python train.py --num_hidden_layers=9 --hidden_size=384 --num_attention_heads=6 --num_key_value_heads=6 --head_dim=64 --intermediate_size=1536 --vocab_size=8192 --hidden_act="gelu" --norm="layernorm" --norm_place="pre" --norm_eps=1e-05 --positions="learned" --qk_norm=false --attn_scale=0.125 --bias="none" --tie_word_embeddings=true --parallel_block=false --init="trunc" --init_std_qkv=0.0322 --init_std_o=0.0322 --init_std_up=0.0322 --init_std_down=0.0161 --optimizer="adamw" --learning_rate=0.000848 --beta1=0.9 --beta2=0.95 --weight_decay=0.11 --lr_head=0.00717 --max_grad_norm=2.0 --warmup_steps=269 --schedule="wsd" --decay_fraction=0.844 --decay_shape="sqrt" --final_lr_fraction=0.05 --batch_tokens=[32768, 65536, 98304] --max_seq_len=256 --doc_mask=false --train_tokens=675200000 --max_steps=10788 --dataset="wikipedia_en"
MLP neurons of a small language model. Each row is named by its layer, matrix (up: input weights) and neuron, and shows model dimensions 128-223. Each number is 128 + 24 x the weight over its row's rms, rounded and kept within 0 to 255.
After each neuron's rows, "fires on" lists the tokens most often at its 100 highest values on Wikipedia text that the model never trained on. A number after a token or word is its count.

L5.up578 [167  98 159 109 140 169 150 143 153 114 140  89 132 119  99 148 128 118 109 143 133 190 141 139 126 124 155 140  75  90 119 167 135 117 158 133 154 142 143 205 137 160 120 168 151 161 129 129 136 121 143 147  88 106 110 115 112 146 145 138 116 118 140 142 143 117 123 107 155 151 125 149 118 150 119 134 108 137 142 116 114 132 121 131 110 162 126 175  74 124 152 104 137 139 107 141]
fires on: " " 37, "s" 21, "." 5, "2" 5

L6.up128 [116 131  99 115 129 107 125 108 119 141 116 112 119  95 120 144 117 110  57 135 143 130 116 116 120 156 162 121 140  91 159 147 164 139 148 122 167 116 150 149  83 141 144 115 108 170 168 141 116  73 146 130 119  99 149 129 150 132 161 137 184 114 120  83 121 159 119 159 134 157 111 124 138 105  78 130 162 160 132 148 150 119 130 133 123 133 147 140 145 125 112 122 119 128 122 159]
fires on: " of" 21, " as" 12, " an" 10, " The" 10, "The" 9, ":" 6

L5.up1015 [134 144 117 138 136 116 119 120 121 174 111 113 117  89 115 118 106 117 145 120 120 131 150 133 136 113 142 185  75  84 142 130 147 134 108 141 116 134 180 152 129 139 115 157 173 139 136 133 123  83 133 105 129 136 120 102 111 125 140 109 119 149 139  79 121 147  99 171 129 105 163 133  93  96 139 135 119  95 110 132 104  87 129 141 127 120 118 165 145  99 152 100 163 132 124 154]
fires on: " the" 34, "s" 18, " The" 16, " " 7, ";" 5

L6.up263 [104 114 126 127 140  82 131 142  93 169 132 145 139  91 144 159 129 161 135 129 164 173 110 119 117 129 115 131 120 128 137 111 149 141 113 155 133 119 137 127  93 134 117 158 175 123 139  95 110 134 176 117 102 111 157 128 149 119 118  89 115 102  89  93 165 122 150 134 178 162  99 179 144  95 144 141 114 124 107 149 160  91  96 104  83 141 138 150  97 108 120 131 150 143 116 125]
fires on: "\n" 24, "-" 17, " |" 12, " the" 7, " when" 6, " a" 6

L5.up566 [180 130 112 126  94  95 133 115  88 122 133 144 120 115 107 139 127 129  89 151 131  96 102 120 124 152 141 167 124  94 196  83 124 122 134 110 128 133 170 143 115 179 148 140  78 179 185 101 125 114 165 146 149 185 113 142 123 108 176  95 152 134 100 127 148 102  84 125 123 144 167 140 156  87 132 120 134 133 103  74  89 115 100 136 105 112 173 189 120  95 165 134 168  93 107 163]
fires on: " " 40, "-" 16, "ox" 4

L5.up1255 [120 152 120 157 159 100 107 123 136 161 134 127  98 138 148 131 156 122 114  97 141 130 149 102 150 129 122 117 102 137 110 168 119 120 124  91 190 109 160 199 173 112 154 107 126 111  95  96 134 151 101  99  97 101 154 121 113 140 150 128 169 154 140 122 103  95 112 152 140 134  88 117 140 153 115 171 152 131 136 118 163 153 198 108 126 126 139 128 109 117 121 158 101  94 105 143]
fires on: " |" 25, " " 25, ":" 19, " a" 9, "." 4

L6.up1512 [128 121 167 130 140 138 125 129 109 160 163 129  86 120  92 139 162 131 127 106 158 111 126 165 156 153 148 138 128 125 149 157 122 114  95 140 115 129 132 124 147 141 115 154 180 153  71  99 147 108 161  98 120 173 133 125  98 110 133 135 115  73 103 128 132 155 131 109 134 115 141 121 169 120 166 153 104 166 134 143 111 131 137 125 167 121 157 165  83  99 141 127 132  87 140 113]
fires on: "," 46, "-" 18, " " 12, "—" 4

L5.up28 [156 114 167 129 133 120 110  89 137 155 126 136  99 124 126 165  94 118 130 142 129 161 102 153  81 120 131 131 103 111 192 122 137 120 126 100 144  99 104 139 128 138 140 117 110 134 145 111 133 123 143 136 119 132 121 148  85 106 123  86 157 185 125 138 125 138 133 116 131 154  79 121 185 110 129 115 110 138  95 112 115 142 155  99 142 132 165 147  97 107 105 137 120 112 172 188]
fires on: " " 40, "-" 14, " such" 11, "cre" 9

L6.up224 [ 76 124  93 102 157 141 128  82 126 103 144 115 143  93 123 121 141 121  77 109 133 183 135  95 105 155 106 134  97 115 127 125 118 150 138 139 107 144 121 131  98 152 121 137 154  96 105 106 122 131 146 109 108 100 145 136 138 110 130 109 129 168 155 115 125  76 127 135 118 135 146 136 119 122 105 102 115 157  88 110 152 147 171 112 149 136 118 131 126 109 123 128 135 118 113 106]
fires on: " |" 70, " " 12, "|" 7, "," 6, " and" 4

L5.up20 [148 141 171 113 125 132 123 156 147  95 106 142 103  94  96 109  96 129 101 136 121  99 110 121 142 132 138 142 123 150 132 189 128 161 149 118 107 120 121  95 151 160 160 145 138 127  88 145  78 113 168 125 129 120 170 163 144 103 144 138 117 107  83  85 117 109 121  83 125 124 154 155  77 108  96 141 136 139 115 152 102 135 140 136 139  84 143 134 106 124 155  86 121 164 148 169]
fires on: "et" 18, " part" 10, "ut" 8, " All" 7, "ant" 6, " all" 6

L5.up669 [100 128 135 124 163 127 136 104 135  93 134 155  82 132 129 112 150 125 133 129 149 141 156 143 124 131 161 162 153 120 120 148  91 120 165 114 180  86 150 161  98 111 115 149 156 117 106  94 125  93 144 113 125 114 161 110  70 118 137 108 114 147 122 103 134 192 125 108 136 140 150 143 128 103 139 131 105 153 142 161 146  85 157 139 155 114 173 130 114  89 136 101 138 110  95 143]
fires on: "," 44, " and" 14, " |" 7, " on" 5, " by" 5

L6.up512 [147 139 139 137  89 110 142 158 114 151 106 132 117 123  70  94 140 141 129 167 200  81 147 160 101 113 144 100  99 140 144 169  89 121 148 110 162 114 100 137 125 122 143 142 148 134 133 130 122 142 162 104 129 147 148  96 137 106  98 111 142 130 112  91 123 149  98 104 117 120 151 121  98 106 147 123 112 115 140 152 117 125 124 143 133 115 161 157  88  90 150 118 149 110 133 186]
fires on: "," 34, " re" 22, " by" 15, "\n" 5, "-" 5

L5.up1056 [102  99 124  70 133 123 137 145 134 151 158 157 132 131 120 114 147 190 154 138 132 144 174 111 148 132 139  98 122 132 140 151 132 141 168 126 144 107 106 148  97 102 109  99 140 160 159 175  99 128 127 145 104  74 142 122 107 152 147 133 119 108 150 113 127 149 136 102 102 170 109 167 126 139 140  94 134 115 104 118 101 106 162  98  82 166 165 155 126 117 105 114 138 118 124 134]
fires on: "s" 21, " is" 9, " back" 7, " who" 7, "w" 7, " began" 4

L6.up1482 [148 117 143 129 120  93 102 148  79  88 169 139 125  92 136 160 140 129 111 141 132 129 110 164 131  98  92  76 104 140 153  85 146 154 145 145 102 134 134  95 125 132 145 125 130 129 158 132 127 110 125  90 148 117 177 112 147 117 133 146 153 136 130  76 135 133 130 154 122 116 126 113 129  97 118 116 115 135 126 136 170 107 163 110  90  78 138 152 156 136 137 131 151 156 111 162]
fires on: " a" 17, " of" 13, "o" 11, " on" 9, " de" 6, " the" 6

L5.up118 [127 101 113 108 123 156 138 140 124 112 133 151 136  90 110 115 110 105 130 141 124 125 129 113 100 124 205 155  84  85 136  96  84 110 110 162 126 147 171 136 121 142 131 148 121 115 151 148 102 124 128 164 117 173 116 112 107 176 158 149 143 140 137 149 145 141 118 136 157 137 137 108  74  65 147 132  77  92  87 105 100 113 107 142  78 143 156 187  96 109  97 108 138  97 150 137]
fires on: "\n" 30, " =" 13, "s" 12, " \"" 10, " " 7, ")" 7

L6.up1358 [141 138 107 125 170 134 119  92  94 169 112 140 146 113 132  98 142 149 131 167 143 140 141 128 110 122 140 121  98 108 115 137 132 120 147 133 117 141 131  84 121 138 157  68 161 172 111 134 137  77 145 124 108  96 136 148 101 157 135 118 143 141 139 131 156 135  72 101 133 161 148 131 164 142  97 118 135 153  87 113 113  92 120 123 117 128 130 124  93 109 112 139  91  96 103 104]
fires on: "," 25, " and" 21, " on" 7, "sexual" 5, " " 5

L5.up1465 [ 94 131 100 128 132  57 133 115 133 146 121 126 108 120  74 122 182 133  64 115 105 149 170 153 138 142 173 127 133 100 102  94 108 123 134 134 138 132 145 168 134 123 153 190 101 142 117 116 144 120  85 128  96 113 118 141 153 117 118 131 159 150 108 129 113 166 132 107 137 145 109  93 132 104 133 144 123 121 125 133 142 113 160 124 103 144 120 159 149 107  99 132 130 110 114 154]
fires on: " a" 24, " the" 13, ":" 10, " an" 7

L6.up80 [117 141 167 134 161  72 179 134  71 152 136 101 123  95 116  98 144 163 136 107 139  99 114 129 177 140 130 118 119 140 134 178 124 109 125 124 160 162 154 137 135 162 141 139 129 137 169 126 129 143 132 155 142 102  78  89 135 148 128 127 114 154  98  75 137 154 128 136  88 138 149 167 128 144 151 202 127 100 121  87 133 138 109 153 156 125 155 129 156  91 176  78 146 110 129 135]
fires on: "\n" 47, " |" 17, ";" 5

L6.up126 [106  92 136  99 161 118 106 111 107 120  83 163 154 116 159 102 129 159  99 157 131 146 152  99  77 128 128 116 106 134 132 135 123 148 122 113 122 138 133 106 131 119 114 161 168 172 107 142 140 108 141 115  97 112 161 130 116  97 115 114 130 146 127  80 154 169 128 142 171 134 156 105 106  76 146  93 126 139  91  93 141 104 177 143 153 131 127  86 134 128 159 117  69 152 150  87]
fires on: " |" 84, " " 5, " was" 4

L6.up481 [134  84 123 133 129 144 152 107 135 151 132 118 138 148  79  92 146 160 144 131 140 116 118 107 144 151 153 133 133 103 119 152  81 148 129 108 157  83 124 109 111  85 174 138 157 139 112 101 123  95 139 139 113 117 135 156 124 146 146  89 136 124 144 133 154 168 161 124 168 185  87 121 146  99 125 101 133 121 142 118 110 149  87 134 102 123 162 171 124 104 113 110 134 119  96 123]
fires on: " W" 23, " was" 13, "w" 12, " began" 5, " started" 5, "g" 4

L6.up611 [164 132 156 114 133 144  88  97  93 135 135 112  98 161  86 177 111 118 164 138 104 161 154 127 116 172 175 141 152 119 169 100 121 133 139 151 115 124 154  89 150 122 178  93 167 101  95 136 149 143 139 158 110 154  89 117 116 109 132  93 117 146 162 147 150 121 120 147 130 127 124 123 179 114 124 126 135 145 198 131  80 125 146 121 120 106 129 152 122  92 154 149 147 107 119 186]
fires on: "-" 26, " b" 12, " c" 9, " " 8, "/" 7, "s" 7

L5.up380 [126  81  99 145 165 107 156 147 118 172  95  99 113 100 134 159 176 156 100 141 152 133 138 138 108 136 134 153 123 103 128 120  94 133 116 136 149 165 133 136 104 111 166 118 144 138 150 111 120  85 176 110 135 152 136 173 147 140 131 110 151 128  97 101 138 178 103 116 131 143 144 103 115 107 137 148 153 109 153 140 156 107 135 119  89 109 140 115 113 123 109 109 144  47  71 149]
fires on: " the" 48, " of" 17, ":" 14, "s" 8, " |" 4

L6.up1065 [113 135 151 133 149 148  84 138 121 142  98 156 146 111 114  85 107 112 145 104 131 165 139 124 125 112 162 141 171 163  87 165 105 117 159 147 130  92 203 156 157  96 161 108 103 160 129 115 147 127 141  89  94 165 124 127 120 130 152 132  96  77 131 131 111 216 103  84 141 171 140 141  97  76 108 122 141 137 129 144  74 112 120 139 108 110 106 107 123 127 124 103  99 160 101 171]
fires on: " all" 24, " All" 18, " rest" 10, "chan" 5, "op" 4

L6.up66 [121 126 147 114 141 118 165 143 141 110 123 122 136 131 136  94  94 155 159 137 125  89 117 162 173  94 143 106  82 132 132 100 105 171 114 128 148 155 101 156 141 129 108 189 118 146 113 127 150 119 124 110 148  90 129 139 133 171 102 114 151 145 130  84  93  87 122 115 117 164 129 149 131  94 177 153 115 128 126 111 175 179 117 185 152 134 146 129 107 122 107  74 140 113 150 166]
fires on: " X" 21, " A" 15, ";" 9, " a" 7, " Chan" 6

L5.up107 [ 96 123 138 113 146 126 180 153 107 176 107  96 119 131 131 124 157 121 125 143  95  68 144  78 163 135 147 158  95 118 139 154 116 140 107 123 165 106 135 154 132 139 110 155  91 137 136 123  91 144 126 107 127 138 142 116 117 105 149 194 153 143 117 137 118 164 159 104  66 157 108 135 120 133 136 191 148 152 156 142 115 112  63 157  97 177 129 126 140 120 119 154 117 105 108  99]
fires on: "–" 26, " |" 19, " (" 5, " " 5, "-" 4

L6.up1156 [104 126  84 103 158 127 129 121 105 139 103 138  91 133 144 146 120 120 129 138 132 151 164 136  95 155 103 170 123 144 164  83  91 153 135 132 127 122 107 127  99 129 152 139 105 140 167 129 143 148 164 104 101 137 123 143 127  98 123  74 184 166 149 167 102 112 134 132 140  77 136 121 134 142 175 102 119 112 125 156 184 153 100  92 132 154 140 148 111  80 168 127 145 127 116 179]
fires on: " " 29, " |" 29, "0" 12, "-" 10, "|" 7, "1" 6

L6.up87 [116 106 139 158 121  89 122  98 129 137 126 109 110  92 133 151  91 109 123  98 175 134 131 103 127 146 161 124 136 146 110 139 145 124 151 118 118 141 106 136 101 109 180 153 130 142 108  93  93  63 134 145 152  71 100 175 124 137 119 131 152 168 135 106 105 128 108 148 101 144 151 107 115 127 118 178 107 110 151 116 135 163  70 145 141 122 116 117 132 111 132 113 108 128 144 151]
fires on: "\n" 39, " a" 13, "ly" 7, " with" 6, " have" 6, " very" 5

L6.up581 [139  96 149 104 101 123 179 119  89  93 175 141  82 111 133 127 146 141 107 103 137 129  88 146 141 142 155 153  95 147  67 152 101 155 122  98 166 133 182 133 122  98 124 155 146 161 115  83 113 137 131 104 138 105 135 167 105 125  84 100 148 151 108 136 135 176 102 154 146 124 108  78 113 101 145 146  86 106 116 122 165 116 130 165 161 148 139 115 166 127 130 123 147 113 138 118]
fires on: " were" 21, " are" 10, " " 10, " was" 10, " is" 9